{
  "activation": "gelu",
  "norm_place": "pre",
  "parallel_block": false,
  "init": "normal",
  "init_std_up": 0.0395,
  "schedule": "wsd",
  "decay_fraction": 0.725,
  "train_tokens": 112200000
}
MLP neurons of a small language model. Each row is named by its layer, matrix (up: input weights) and neuron, and shows model dimensions 0-159. Each number is 500 + 40 x the weight over its row's rms, rounded and kept within 0 to 999. Numbers have three digits each.
Before each neuron's rows, "fires on" lists the tokens most often at its 100 highest values on Wikipedia text that the model never trained on. A number after a token or word is its count.

fires on: "\n" 100
L6.up256:506467474514497469492503509560571581455476538580481480490466599505478583533510455498530481490502566517489551493498508507550447472471542500478466453548459418511526470480538541454500512547603541525548537515456491527478430499441517522498601512512483483560513526568496530554425499476496474473555464526485514473540398492571474501564447530541474566497561615454505498519502458537546436497478554564518508502561496487464473494515488442495458513501486463424511483523439487487533486538485508

fires on: "en" 20, "ent" 16, "on" 15, " not" 14, "v" 7
L9.up202:487482437488481469473514584563458572468460423492478491421590445508482430569482450468505534513533501512490477533458491553562481559524497460488505530549581473518423531520495527592499484493477512533468522514533466539407539535546436526552487496488499479541527504511523553520458419517482564466536521494567560461531437473468431491457476540510480514533484439488522474462529495486497465453508504508508544521498556480563532491549505429454571427466523469505467473560467574466457496438505455

fires on: "al" 38, "en" 9, "ect" 8, "h" 7
L10.up44:566509436535552478453493561497538566462486482510466476525585480462486506450481455403505535497497565457463470530548506486520548500525494594528457508475486484508557570476500546554491451557528462535463473471470507529396466520517504610531536533541545481481470550526463468540496502433459479491554495556527500485489531493484468540585553549472433447521512451476446462473504520457544517454498477539495588469538455478479502486467504419517450534507480538564564480493421476531476553443489481

fires on: "l" 30, "p" 11, "pl" 10, "ec" 10, "us" 6
L13.up243:492499491521540508473484389406424553502457431517475453481551497472518490507575499526471516490522523499500475491488456508524474446465568543524529507567542521527463534508498493510456465568531525520499491492472563507519442567513468609432516469514565422408524533515483581568460506476496451504418511542465559480505448521493504552560545489491521456525482425427503456422512517510495439410475463479461553561483568504487513537511502496482492508539471539526505493572458517534472512467457477

fires on: "ar" 19, "im" 17, "er" 10, "ir" 10, "iv" 7
L13.up22:501519489525480515514512499504501495521437522582492562543511532462535489485475458486526562461518462449443532554515471583512486404401476527511489477470485456498561525483526513499492417502556578536554571533534504491506517472506460576437544506518557529438492419505453456451485458419543534482455444512537514477490478554508549529513451530521571511562506479494521505465505580520596442465524491525411527481462433456548525465474501447477438482533416484432449496481518498489515509491484470

fires on: "-" 26, "m" 16, " d" 11, "z" 8, ";" 7
L14.up206:434476471504515468526471442453431497581468482529508473476501492465621489589514507511491453570562487581540498495522496476515407440467447484483570495525500434504491475504535566468487521544511488391521486510482526588453539497560457464555499515423580465468464502521478476477529452464570488428530502565469527512461557521515480537456525513458449515482511505434498477534532456463566499510479538536489586515483548504431490550533528523500523496424535491478492564514516498522522458517501544

fires on: "s" 23, "st" 18, "ed" 12, "es" 8, "ast" 7, "od" 5
L12.up207:448529467538578514421524588525544486516439534454479596502474530518491508496499456519478444445493485541418482494507522570600515454558457527500492437503471488492522512475488482512487447559556449459478440467565556517522578481503485500533522554462484410482516522558475522509533486462498508461498518410457540549490478537466506562448505514512466535521489433537510498559534484495490443484482466453496521552450537511507532554520505533432488427523444488511461556547515609421497504549505530

fires on: "." 48, "," 30, " (" 13, "-" 5
L16.up161:506470487494580510504535464501464509524480461524474536551507511492530537440479518480529430513473444465502453565501500542551496461502527526537444466497495485527552463408506570495509553510539493501590411478546434489502506450494504482529524421474533467490524507516449500523421558505479447433431532547570540525499481468510457544526438530459463513552534518423464554514551480512600466496489498511414573461448523473475487524552497500492507420577515466512495494551431467597516466499531556

fires on: "ort" 12, "ad" 12, "ept" 10, "r" 9, "s" 9, "t" 9
L14.up269:482535502508557547497501601500506543519571486513470542455496568425592430461481371436531480470578422489489467554474504517505442426552496480530472490450500487490564559481505505513523464489552461544618547548490434504502485505488481480503467556538559465523532481531503530465502510486520542485503433501508580537547444527493508534526522438518500443520506515515523477483570470534482413480500452559509532462488466496547479475508526486460521453499430478510508500455448520492517490421476437

fires on: "I" 13, "V" 10, "K" 8, "S" 8, "A" 7, "D" 7
L14.up20:488464477521525512462473461506509507543445451497446560520527547460549514458498487481427524492440475451523533496541524572590489409472466520408470437432389489469555483452537572515479512580478457483535502527495495495498551505459580566477431435525454455514480513528482474512525485460502552439541527550441565524474474530542527541520504474536478463507537544564488517488518504528513530540503527514484433489476486479516507530508498541501585461620458472506519544477418541489507559534508472

fires on: "ed" 41, "ing" 24, " and" 20
L8.up204:469535416537517499488442528536482485463530486548483452472535561447542508478572447465457435436468446504542500545459506539524478471482572447513500451481509490541459504559492522515535401519509547483576503418513482508472477524493438485560561513443580466479412541531491512460565473468461499474577447516487545501515479449520518503442459553534461533532554518430473517475457439561550518462475573507499509488456465427506506472498535548495541516456542565532452489478497494524563475579467529

fires on: "g" 20, "ig" 17, "iz" 14, "uc" 10, "ers" 9
L15.up62:489474400545465519496434518561418452456506418536470557545479466499520505468526461461494512509548516429510468541498472523515420463451443492485530471452507474539507501506592466450529478577590490569509560456568559504490552495502494509528502549523572508452492432562513551583522492487558570500559440530502517462518547477581507511460538484490481471490459479490465484445528548518540482516541457518460543551484415545507466492492502469517469474461542530564459522474529580538475503492489473

fires on: " pop" 14, "an" 12, "ish" 10, "areer" 10, " and" 8, "ian" 7
L8.up308:474576513558538545445505463550525474513502477532472451492570544510502535497596487485571508448459518495494566527446558551507433390563477438512508526440470469455562520543499585501492462555529523573588575510508483472513493478504423494514503538504457509543408515518513447545464478517449491457560473520572505542525483474520560440481507460481438513472521449503442489531478515507502544522477536446480441515459506472489483429486582482431503496491457526499512458486448486517572499541488515

fires on: "ant" 15, "ied" 13, " made" 11, "ed" 10, " off" 6, "ld" 6
L6.up318:530465462501513536507511510510505461489504474527479494469541480505499534536496531509492557583516509489466525516485505496480504488583514465499412566630418510443542544441511490555423504526514493480479459547510499424459539531521563563525526433477383469509544534525485488485460496460523617457469501464464491432461479481474447604487546490537531481614513436511528488484526486532487461509516448536488469508494476546578536507463532576419517452533486536507471513522504471508460506457470508

fires on: "r" 28, "z" 17, "x" 8, "it" 4, "en" 4, "ol" 4
L12.up25:479419452484517474504451451516467487537474451518482485589585509442598532437493501521571566515449508543527474462522463501498416488424469537425506474506513470433480458522550497467568421486533524458565510479457432459481548565567509541514486432479567524521490487540577557555540481462528540556492508447499547496556493522483439494482473464519498527556527472458485486551546431465489479477527514534467528456494464449504454528525477496512467443478506466560532490511506539557446569519521510

fires on: " |" 40, " " 9, " -" 6
L6.up32:454484458519425479558412444505558442536400516562490536444489540603523439505458492437514473552509424520447427534489548557483522468531480530514501501474404481483509469499527521540482545521476533490559438434507496468554479469518543453506499555572450547475517536504509462396469453508431494504545443565603515562519503457519506529514462518519442507505521525449467524513461504491525542488507469548484465504522498434476510510499528516508460462567532454457510500512459483549524519494564475

fires on: "|---|---|---|---" 31, " follow" 23, "\n" 12, "ain" 10, " such" 6, "resent" 5
L2.up240:517479497492563514455513485508462557453454446557453552524509549537544571505530455494493498466484494510463434452508529541524448469566526507390542479537492448530494472507526548508493508536600517499563537540483481473469451501508512464565533476522481566545527537564507473485443481472410555398487511493471501481518514434505410499564602476530506505506547546505497556505447473571531459517513542472493444586536507513504525488534585489399464484519503476455526488518476505517501535444472454

fires on: "im" 12, "l" 11, "iv" 9, "as" 7, " M" 7, "ud" 6
L16.up184:414513481592542511474546475516468518497428485482489576469500621488490542495458545508465521468543534526433495579498494469518497458470426471432458474487500491454514558501462463567536417581503510508501512487462483516476594466453564511502482530484498501539548540523525473512531457472546514463533466573539513542487476547436498533477507499520583548571468465545451528444483519555549482490499481494427431503526475467482488528548502477496488387478484520516510524544528458560487466485456420

fires on: "id" 22, "es" 17, "as" 14, "anc" 6
L16.up308:449544515559459470534457509536496455457472420504472529481480497574467454537503502487502460491466508537478525505501516484482482488483386492429472482458422468583559520478515492487451539520517512417466575442481523518463551486511450495532538473536537469564545556520491464481553463459499514515543504496554569520498497528469498556467553494568495530440473497470513546496520485564541399546516501521469498587518516450537462575527529497496445521490562504429452598562463518479557560536442534

fires on: " he" 11, " ro" 10, " O" 8, " E" 8, "e" 7, " t" 7
L16.up80:516515449455509463484478450492504522532504486498468522476447528503529450548565496500511550468503487419512491458579455496573541506431626534541460506517472479395565518474545584503493468471464548558457415466493527478501485486465485445547568527425614494528472523520483492480513465525478481539494509546549481475466421504513527521514505505509406470459533536432485527510445442549505500465530448541503558522568566488501546440523487548496485532515492512431508585490488516480519450520510470

fires on: "\"" 43, ")" 38, "\n" 18
L4.up108:513427383495532509393454467492476574458444459575490486468547523585502462536491487532514474517490450525447503516544520512565422473487470537445421461493388492506593463525497505546459507542513562518489447476520525518451503494496570542490549506514460457514563515536449499562497554505519525444541527464506504539532460543534464604530494521529421470441485559442459511524486520474538524504498499569488510506517489576525521507488555491524474445519444482533487536479456531505513498493465473

fires on: "o" 20, " re" 17, " R" 9, " ex" 8, "ep" 6
L8.up125:499489492517434470550421477492553508532431470486499503544625488503497467454506469518494511499546468520488411521436446528467538457530491479516440521529498475541567522539459528462464459491558536625583579501472495535499513506534422547480527507509532484509483624550472508474514421414472434531497529550496556522461509472489440527461513520457484484542479459483543474442499506531452404495521507534444527499501560491503474497497538507512479533491497556509460493527537486477492557429538445

fires on: " 19" 31, "ort" 9, "ast" 8, "t" 8, " est" 6, " t" 6
L16.up5:540506519501513592496449486526485522513473534507488461459508528523484514607510438529498465514478429465497479527501467497562559450518530526487446503440457480465488518458550491545507415580479514535493522440578520503459548465500480492476501471450517509511558544459411510522545526439494456483490506511506468460457495525433511586559519448437516533513506587462597513478503471512500461423501421514458523491531514516557531519535533547416437435505477517532440415532534520489536552525423470

fires on: "ol" 28, "o" 25, "ra" 11, "x" 6, "a" 6, "al" 6
L10.up276:487526386501480495449521485498476514458517480500472471514563445527598515460498459440526466467429509448546431576505517464530510531453488574485422529503566448402449481550546511526498425534522443497485535506447483560513506518516507551526492505502504511491489471553539496525440503483570535492472552520438461476555558484443512495532534509523456497506505499495415492501566441548516489460512508539480493503422499500553541486551507550474464486452480561580491534543597540578478473498443466

fires on: "p" 30, "t" 14, "ong" 12, "ond" 5, "l" 4, "og" 4
L13.up201:455485496537527546459488462492454505440483469532477514475514513491490486497559574461467471479525531390439517509512516544524494504472510538473539513587377499542605491468505513531476558515529579463537467542464497595518387448517538564490559506480472408477488562522426529508458527401522512471476501541459513486497494463499512542557535453441594470462521528493481498474487560474499516472470508511510573497517544495539477542510563500491540476512467543496465497484446506526499458443440484

fires on: "B" 21, "M" 20, "P" 19, "S" 15, "D" 5, "F" 4
L2.up206:457463525499536506461455509530491499477471486527453452490559600548578502555491510515464481510487465529516521521507453523507460465563478484411405469437491434425570442517496568557515529519548548452548478477546438514493455444580544529526491481489478525496534518593466535522439500442543494533546528479523525486525547475502458553499532520521518521470527470483511508445504519550525471471499486603451437604528562543460445478520549546449500509494501483498472584478495491539555536559521492

fires on: " season" 23, " re" 17, " l" 14, "up" 11, "ound" 9, " h" 8
L3.up136:548427494504494586477533509517509509534499488529472481489437523517551548493505543486493527510459513464478456496512500509530551513519543486475489458474536494473591454508510497490488527557517490494538514470487553460502444446513545531549462477536470524437532522510568489445495528531529544464475388480460542513458414462439507468583527581522482505559573478469556503500458459563517501561497490449530512597491487468490487536502492443510485432507384458458546530521546451609502451475504397

fires on: "h" 33, "al" 9, "ch" 8, "ter" 5, "ial" 5
L13.up169:511427525525496541485510529513435511480466500540491540454548470497520484507489423452504490440498537460421480498502500481546519514473516523419492523482476489515518517470517559503493453496581444494483593612505431483454527501473489551466589510502469490498525478520460565497423487468505521519533496538516510425487519457537439518531562574502481560516511470517487580529607441458521447506539487496463529460526528415458518476484512417485501447459512560508462497526496476514597530383462476

fires on: "v" 25, "c" 24, " c" 9, " he" 7, "ab" 5, " ass" 5
L10.up318:532478566528472482534464498506458498521470388522466566514598487565457531540505568532544499547474554507503520501458475515445505508538558498500448519542523472517441520495495516512526563507495499504491492508483398564440492549469514520501464457409476485485564585521496489521449488527543581434451537539479528445490521491449416512478507505490530476440552439538417474497545477519535483469502452551463449524409542539475525453504582499510467473495563430437523526541483505521509532475485564

fires on: "\n" 80, "|---|---|---|---" 6, "s" 4
L14.up85:470517422495565535438537533511505534512473438570472500545482515466559496439497427485508420498433446504515441486450469569506488390504449527448513489496518456545457485491533548480506476486484475563512511557504532506508575510521497493562569484460524531570502477512512460529409515527484482455489451478504504527513498500486461537537502465523484494581587520514460493518531451495520487475518485518509546596575500420507507527517567572410453498504493571436540470493509547468506539568436447

fires on: " Eng" 10, "ad" 10, " count" 9, "at" 9, "ast" 6, "ort" 6
L14.up143:502519513525504582495485501496513479429505497468463566477480535592533459537494504472576441480541478415549484530475556526490469476549534589466379539523403500519503552486487482469548492450510516504477544462518491522508572489431570492534511555448514449452494514495443519511499510416513465398453506549501524513495440493461479531538509461483557473523496543523546519468512492479479474469555457520453543450533435512554496525542515456448518490497441470555434517580514510527537474511426432

fires on: " cl" 17, " p" 14, " ass" 12, " is" 10, " was" 7
L3.up133:520505455565524554494542461519524484558455499513460521478469544589475472549536535515512594524463534477539449519537529428526503490403507468497513501511557475410570465482590508520438445478488508530481546420488478453504476454488468457529451460501411542499478552526549496443468521556469479498501394560510510484527472504532542441489500447490471520524569453492537515509485484596491523493477476472502454565541562495455504543540498449539485489530508452466475534500556570587452484489494535

fires on: "ed" 39, " made" 14, "ied" 5, "ak" 5, "ave" 4
L8.up219:498439463498557519460496496541497536499474478509469500427520472547505532483476519481480528500545494490446433585492470472479492589516505495477445489506460496462575546436513486510427526547525464490479534530492437474516536463579536545545482512504457462539483505539526521496513494493512564415477537483512482426468427505453469612536539476525536513505542440482550478523519533524601464410501468536512467590428521527537520508468527551484520512594541543455531596528555532468466495459474436

fires on: " f" 31, " h" 17, " l" 10, " med" 6, " play" 6, " He" 4
L2.up195:549490581557496551503535506529498491481495586518459544461505556580542498515550494427452583530392513471544547440458530543499488482517514426458540549496442450464527463479549534471464473498485505520518477489472505447538474430518455521527516465556518575495530525484539570509486496500510556490506431513481498529492533492440538508527447540514445539559524411490496478443416440545552473477480601434514491584501464518440498519537508499494474520494414492510547481476562474532495470524465484

fires on: " |" 99
L8.up177:517476534509597571530473476540488433484481492533495579496471535533488431477475547504604536533513406528447404592572584536483551515532494454535491493464496404491489469449487536542452511512496482486538458423533558542490479547564538490536484531536530472466569506482444535474518469459439491508435511497548522550444534479487494547519504495499511543461553519450446515481504507514554542487477459500470524455436537409501510510481525537508564558568525522454471542492495510504517533484536522

fires on: " h" 41, " is" 23, " g" 6, " =" 5, " was" 5, " sc" 4
L2.up60:508530486560484548489572478519416516504525538544457529508461615601523535504490488417535566531413501466517459540530516495499542541445546456467469552447473451414539486466532535494503419486496497507485488440462499520474517470575547493491496479455532527527543526506523503488482527533498505522432408525585503484532524559431460478551421421520483526525566462507508537460465453573522492503462499459490507532466506536476517507544526476472515470558400465486502579520550463508488505515512486

fires on: "ur" 14, "ort" 13, "ar" 12, "oc" 11, "ig" 11, "ut" 10
L14.up246:566449494493611505478489548558469508454499512511441540578544448560523537498549511510516458491467512452509481510481503468554460481421516518466501546453571481468498491424515513551495463503494487473555557554523581574468523551503519558482579474466570457474521559505465533462490531495510578548516472496478545473442495471526491524518457507456462494480513409470518509505517509549504447500529471507500483491485414463481518555508503430375517474455521536469377501572499458508494500553521496

fires on: "g" 19, "im" 12, "ar" 9, "ber" 8, "uc" 7
L16.up266:567459519504510469505495562489431515471475501500463561562503525520543444499549460471513524555541448426513472491503570508567435470472560436446523485494512486575558585514494466524474489515580559637546548481527539519451525464486532532470529502468522462538485498512522504491498535444468560473495552469539554433565530535532435513449489502437541538445490515486479514452470521493515510467537487452477545511479444491483410472490521423476448443462541558519487483534552482506489530438479427

fires on: " sp" 79, " co" 10, " pro" 8
L2.up201:451465514547533564527488471475486530511464449479462476512529515544578525538469486513499515476474487502484425506516468532489478527535469442464479518519453487448554560509505505560452583525534540525582510507508569561487470472525489535555526487468522488447542572537463513494478529453464593488479461561461496437558504479493455563604489440467477436508535495439452517420458430542558546424490463515458451550487483543455509481568522535456497455586453464495546550539500484502511555472505438

fires on: "es" 17, "p" 16, "gan" 16, "ord" 6, "s" 6
L12.up267:523489450529562520437534509439544494461522478554483490448495526495564529541544477496465447454505477528469527469478483490497466533450481485464458457482516467440519553519506528507407487531590545498489484504554475629472499487500485556560509426527485506567488537489509508512520527467570490467496511475538540465469528481394546594523529540518548462473478519528555467522623492523495448486488482490460483546433530513581441538492513512422525492475474457453427528511559540413475480491470532

fires on: "\n" 82, "l" 6, "ant" 5
L16.up223:393482431505493388552456554493455463454500506556502456464565518568472498500564522550494456513489560557456543518516432516537444509460534528467497488523462464508495493484521435509487482549552505471503513507519510482484525455497519472553502472432543475532546583544499506496533511516477510481544444506508529459462466504599495538506531500459447583517525485413494464467505450499592515499467491576460464568521524470547450559518529446587461529486486516442501573524460448533509452493466439

fires on: "l" 19, "le" 19, "5" 12, "it" 12, "0" 7, "pl" 7
L13.up185:482471385503542566469500490535530568398500495478457517482461552501561497503543510469490543461576530495395494455529515532507448475500478523461540457476449486541523494440535486483527452582522485500437501460484491546497508550487480501520511411471534455427514470525501491506507528497503516515560453505504581377527501564531505591469525494499501509469490433446456503510595465506509464500480554544538491497525422539532488509537517483412488516467410570565495487478508515503514524463468470

fires on: "s" 19, "n" 13, "st" 11, "es" 9, "in" 8, "ver" 7
L10.up208:434466521526564463484429504474484473503503436522470513463474601602505547608533417434513424512512514549460494495527502466532470515450452444494496563488492488497450521448544464503448495529548543548556486462542540501493488497483504496558480564446489528522512485560524444463531501507500519428501467488498530524529445519492469528468509465583510514531528531379532503497503488518526472515492451501437513572564481573515526478559537455504516402481538468483499599516554497476511502481515566

fires on: "u" 37, "t" 24, "a" 15, "h" 13, "n" 5
L13.up90:550465461502529501518472436534458523550527455462493445472492483505576518576500526499492561590570416460492460546493545503502493511506477519479428395601469458534508513528535581510504491498518486456460432457452502514481519528521473547476526447455538418496522517508488475521477536460476570568461471577445537476467456529498491513541492434485469528564545520462494525508560417465468543513514446551502528473488507513481526475572484530444582531534475508490554520492450519571459564463456510

fires on: "ing" 28, "old" 10, "ould" 10, "rew" 7, " rem" 5, " a" 4
L14.up10:530505496530429559517513500517494522436432473549500484504542517439523502527607509498513540516494573536426474426500458562505526461444511530460453597448496480512441538484501553511524495472620524516540559496501527451550522514508417603496478447520466492505466484497553494510531509426529519491471506505433554401476418507444578511498483498514508499434472598483464533548472473551536489526482506491456466511462487517527522472476496523446538447530447482439438533511534541510466494494495500

fires on: " and" 29, " im" 18, ":" 13, "ely" 9, " am" 7, " de" 6
L9.up32:419458528524491473540473517508467416562469524522471510429535562475513455504492432458508491542559482538453449518493523503482440498510549526501499553482461477489498507509485530546437515507615524546594548414519444560557524537487437507512559566499505526488513501546485486468487496482468488451512492557440514440516545503593484481496473566522468508530606503466508441508507513499579514414502499552445519506475504425525492443492540489473544427530494557504517502432472517477558462507472425

fires on: "ed" 24, " on" 18, "ated" 8, "ied" 7, " up" 4, "ted" 4
L14.up52:441508410497492564468462525529522534474482428605459462477554508525468522499553488477489524505543487512487498575458505508505451545519470512493439521457476495474517628483512493561502504537505523482524452543442522446503448505548418593570559463491514466452494513575498537480466437492465572473467487423540485484512473516479426557562593494501471500528500521439473512455490491540520495532516496544448522524479468520459519473482550520459454511491517516404484486469548509561438465409485480

fires on: "er" 14, " with" 13, "ele" 12, "le" 12, "r" 11, "y" 9
L12.up214:494539419471558532511447434508532590481458447545477521490436450447468477489610501420554492500494549529522498459549536532484484485506421495481520494497452465529497580487536556506511496508590538496428559441446474525485494480419533541525528486440549463492484474530484595427463481509514443462514488521475587489537529472507484526541483488485492487539460499521454568490534407527516402485527565557463566504468494436485485486495505547497490510526484510538535474461450477461562494515493478

fires on: "ent" 23, "on" 16, " 19" 10, "r" 9, "v" 9, " when" 9
L10.up29:526468453490481530541474615565429561454474461507481488498505477557503491501499503413454549467495494429461483526514519547447456515536510462476482539589531476557484528503548499627557474489535508541488527499504497479471424508489453474511525556439497432473507539525463542520475479424487504543520544498567562524462545395554479504494469488495537514489568432518521558553511461451473541431483566463454504496487533437526469588484507505464488430447501518502439504528469531514494527507454513

fires on: "ing" 25, "ire" 13, "-" 11, "0" 8
L9.up41:465443439509589555537549601555456531459489512541479450502447534493488516498518508460581473504505536560442432462520490514510520492504477501474504539475489466473490464494483492565554448529540549487576488521579474545530483563581497565480554440520552484499500480473436477453500515534503490493501440442441475426437569457477506592497499502502457540478536480400515540483444498495517520465468535555516477512421471509507536470480478479468425492477526560472529498444487524517414445465532546

fires on: " s" 44, " re" 17, "{" 9, " sp" 6, " sup" 4, " t" 4
L3.up258:433497445520523509574482494472471495494440516577500514437500539569577464559440478533531500479493446583479404559527509585497509532547513493511430510527458479460543489487526543556457532494514560578522463419516497503480473498529483495581565532475515519461537509532476484463369427534479511479514446529508497485449445460498490490539461502448473514523497485420440489456485528459552511491475454563518461574507524509471484439499500542475496429556520476425560494505489510553543477496505491

fires on: "u" 24, "i" 16, "ang" 9, "id" 6, "in" 6, "ol" 6
L14.up39:514491481514550449446519538542536503408471456495499497533503474517537516455521470445461500478561497469469514493516473552554456521503513489369502424436427430573464533473542500468469537494537508469545544493510475514444450498516431517559520464394490447524499520507538489556505478498526530477461498583475551476507578509489493510508465483465519510581462547532429634453467538555580515444501541498491445525494546530495483505540479506464549531505496568503510503466523476498521456511413492

fires on: "==" 21, "\n" 20, "|---|---|---|---" 10, "pl" 9, "|---|---" 8, "|---" 6
L15.up217:449518462524508495487584471448509518471447470532488511423529505546543519464537490499522449540481473431362539557531425538535518461490516511489463478470459460504489508517516539460435524488498539513458517558471491496406469544521478495498502450410518497521595523547493524522518575493556505485592486497442478471552485472497468557540486483460463512474548441492429511550541449470520432480548452518544508534529461470488533505519516578501538432435495473484534505550528586410515505484466471

fires on: " he" 22, " r" 17, " R" 10, "e" 8, "ra" 6, "ie" 4
L16.up96:512469450509457514447474456554531542499451455514470482478477543491553546460529473511509535478483537474491413452539472502494509457450552451505533498511539486415498535515537584438484463495524520534487532524495573523513523499495515508492562539531524514488534586512479497522521428504508541392548459510532581394467446465439584502508532489513471491535472480458485510515528427573480478496409509493480556540515572469528460451526552565498496524561442487554525487505440426552429550506535462

fires on: "t" 47, "st" 12, "l" 7, "es" 6
L15.up177:539484504462501510406526502457506403488511477522476498475490552473527593510477533432514457516516484522487483491490492573546504477496552473482477442463517462536480512455497444547535457525517540466552543505512520499495529456527508535582502439501464529496513542578519466503519568444474474509486435556510567524548405560475482509462476526544483458443522542413519543449507485565502451538552492515482517550548521506496554540455517406484457471500474502376468525541585511490513502492426408

fires on: "\n" 63, "qu" 14, " they" 9
L8.up297:409476549465566481452493480472438587475453483534503497456534529558523495506443527560507436497528511492491513518477467537576416473461558511458456497556475480535492454467496550567493488523531477455507569485507535480408497486488506532519478476456467510512516534552510511592504575452517581412464546509516559479469442461565417560583513490521440514432503551504504519523520492518542491505508475499491501535580451485488471481488539468517421521501446493442496536474438529529542546525423502

fires on: "r" 38, "ou" 10, "le" 9, " well" 8, "ro" 4
L16.up69:449500429506505526545499556505497588495465479510487497517552568469492471450556476499592473479489507570517505422590466585512430472507551526496532494541436482489511491567488527524521491526514558507495541513468541467487440506462474498499513468429598442492554515607475520483517471459462477442493542412416510479499481470525444495497466373515507520584492540512508506479489483512477509456491514556496530472441501527533472480478501518583534470524479503587478460447496540470484575534479497

fires on: "es" 16, "as" 14, "if" 10, "ed" 10, "et" 10, "os" 10
L8.up98:405459393478551535404509576516464506605501414531471536516578477536513489484508469478550519476501566512469489505492477509513394489501522456483471492484529502476505524467490477553442476609543499456502503474496455525595538540491463499545488517456538434467469507529483519543511521460498503465563412485437496490506480551534475478505527472523510542535528547536478498528538498515542513481461525508484464492464419513473474521519510454472532536540484510478568565492442543421467528551404552

fires on: "," 39, "." 15, "0" 9, "4" 9, "3" 9, "7" 6
L16.up297:494503497600543515486461470543451489497472510509476517553546481534482505459527481497542503502436495384491434470549446522478473421519555463504510436511422477485575507419475623540507541481575523514521484499460483529431492458505501540529557438492484510514554539567473504510455509514452544439451481460500570524497496520483461575450528527443519443526554528481480546491539438512517424521506501508466578509461481505555491508510534531411515459477455506489507514520459478564522494415549467

fires on: "," 30, "0" 22, "1" 8, "i" 6, "." 5, "19" 4
L16.up68:529481512575518496472497512492558530548459440479436483563558478521524513490551511521502498532465477486496476507556494495494498511478540494487538415547512498479495518408515594495529519557525518522480485483467517500452475465513481486523541513427550446429444491510541488610513484463396543517597450450475571455514475536420448489482505512432485445480514552416462588493472496536524461471449490521484563471500523514535488464571528439396545504507545538501577514515466496515488458547497468

fires on: "pl" 14, "p" 9, "ill" 8, "m" 7, "it" 6, "in" 6
L8.up291:467473442470496509470506484506540503446532468498488486530523535513597495487573485547511602535524583484409460479520608542554473478507486477491486435547516470560531460534529517525487490523529478561496522490474511599494513482581462479563499386471500445487481517515561465476447585489516545526474491484440509466505509422515495453492567451487482479556513486487500515502496452477478560478464571469511446556456469527454497549538525497428536425474445551528504490492463575521512449459512484

fires on: "r" 29, "n" 15, "e" 14, "t" 7, " before" 5, "es" 5
L12.up239:536515541462521537563402471489467470518509463553491590492458461534546537491481536493452462497481451474475477531491535566512485478497566467497424473518479471486543529447544575496514521514501509480500503480516474506502489474470537456477506430484439480457515540493439502426459478434486494541376481536540585478481428462545442566479533450498490438541596547443488614493539406526495509477524511501498532516483517441481493480480553524494529493530489554501534480544508482623523466508502476

fires on: "b" 24, "ur" 22, "ot" 12, " in" 7, "|" 4
L15.up259:532461493464576502512472539559487519527511458576499560505479507548499453488533465381522460488475533414541530520531432479483536460493554530497427513531445484478474482500504552515516542579492526480564515500499484506491466549507531484460522453446516460495490512479457568613499569510530560504474536496526458490505457475494439510547517458508464542615505462523538535392540479491579469492529478524491535530434411496473476474474532504530525425526454574513515511512462426506481506429468487

fires on: "," 42, "-" 13, "}" 7, ");" 5, ";" 4, " =" 4
L10.up190:429468505519544477511492457458519625538509504512476447455508530560566492567460514517536526525567524551497513523504479468466449484489511442504496535547500493508487446499514538512487517553497462503540505524547422581510525473519495512533502500537608408478479556595487443510538507511476469469469531484471511489516438519524512448482508481497433455472573444487515505490461508496588507503494491636475405505483483525465511524493533441489458448507515513585558505542395517466510434486489521

fires on: "D" 26, "B" 17, "F" 8, "S" 5
L14.up13:527440471571501492478439503555434490517451482550462452479494523537550549497505505490450476452429478509498515497545491526523507418545502539524504451424411477472559460459540520506520543579469496441502487517514585477559518494511495525472471466485518504542501522501470511522512506504563544414525537560480498499511501568557462591511491524492442421450527474498506542472506565549527564499499577485491477559456479510573447507451568508481575489533457488444481541467415483517492553587430513

fires on: "er" 11, "." 11, "ib" 9, "ed" 9, "ess" 7, "s" 7
L8.up255:442501508518541507451514503521546481501475465544496505420540580490534463582423515458487480462486493567423430560477477520486473469508490525474438521465404486494526485534509463529501501545521541518511469393518462486460508510468558536550600521507500502505494445530425507436496443524481513463570463486520544488511513436579524561544449575533410510539532461492453410526584482546549451517500509482523479505524574480510479542511513506522487501462504480492456547537514552485572523568512476

fires on: "-" 23, "ort" 17, "ot" 16, "|" 5, "od" 4, " 19" 4
L16.up186:608481444479580534502448478543452518463451537590486499470496508535529491480541466462523502422541467476485429510533513548484513517491536583416437515526504423483517516457482521456488523511502512460518497431470436493488514459505506478475516473490572506516551469467429522530531505485454542548490485582566547470475469429426496485513487497505474544569489481522504565544543438481467534529498525564508531515480482484463490501563500537448510445484493620426541471510617478512519472445498507

fires on: "j" 18, "ess" 13, "ain" 6, "pl" 5, "u" 5, "ol" 5
L14.up193:493532496520507470539550481556511489488510449512468477532524506486567457437608468447481422464483474480506544572560501494564548477489483523480533511465520458516512544424483531496463459501518529515552597441520588466485528521460437461569482487488572479491527418524565471584494477454459521515505514498508481503522532475481492490447474479508422544473537440533455574455549458555515439474516571492490441539521488461513492493571547544497522522465493479537456422478398494515569488449497475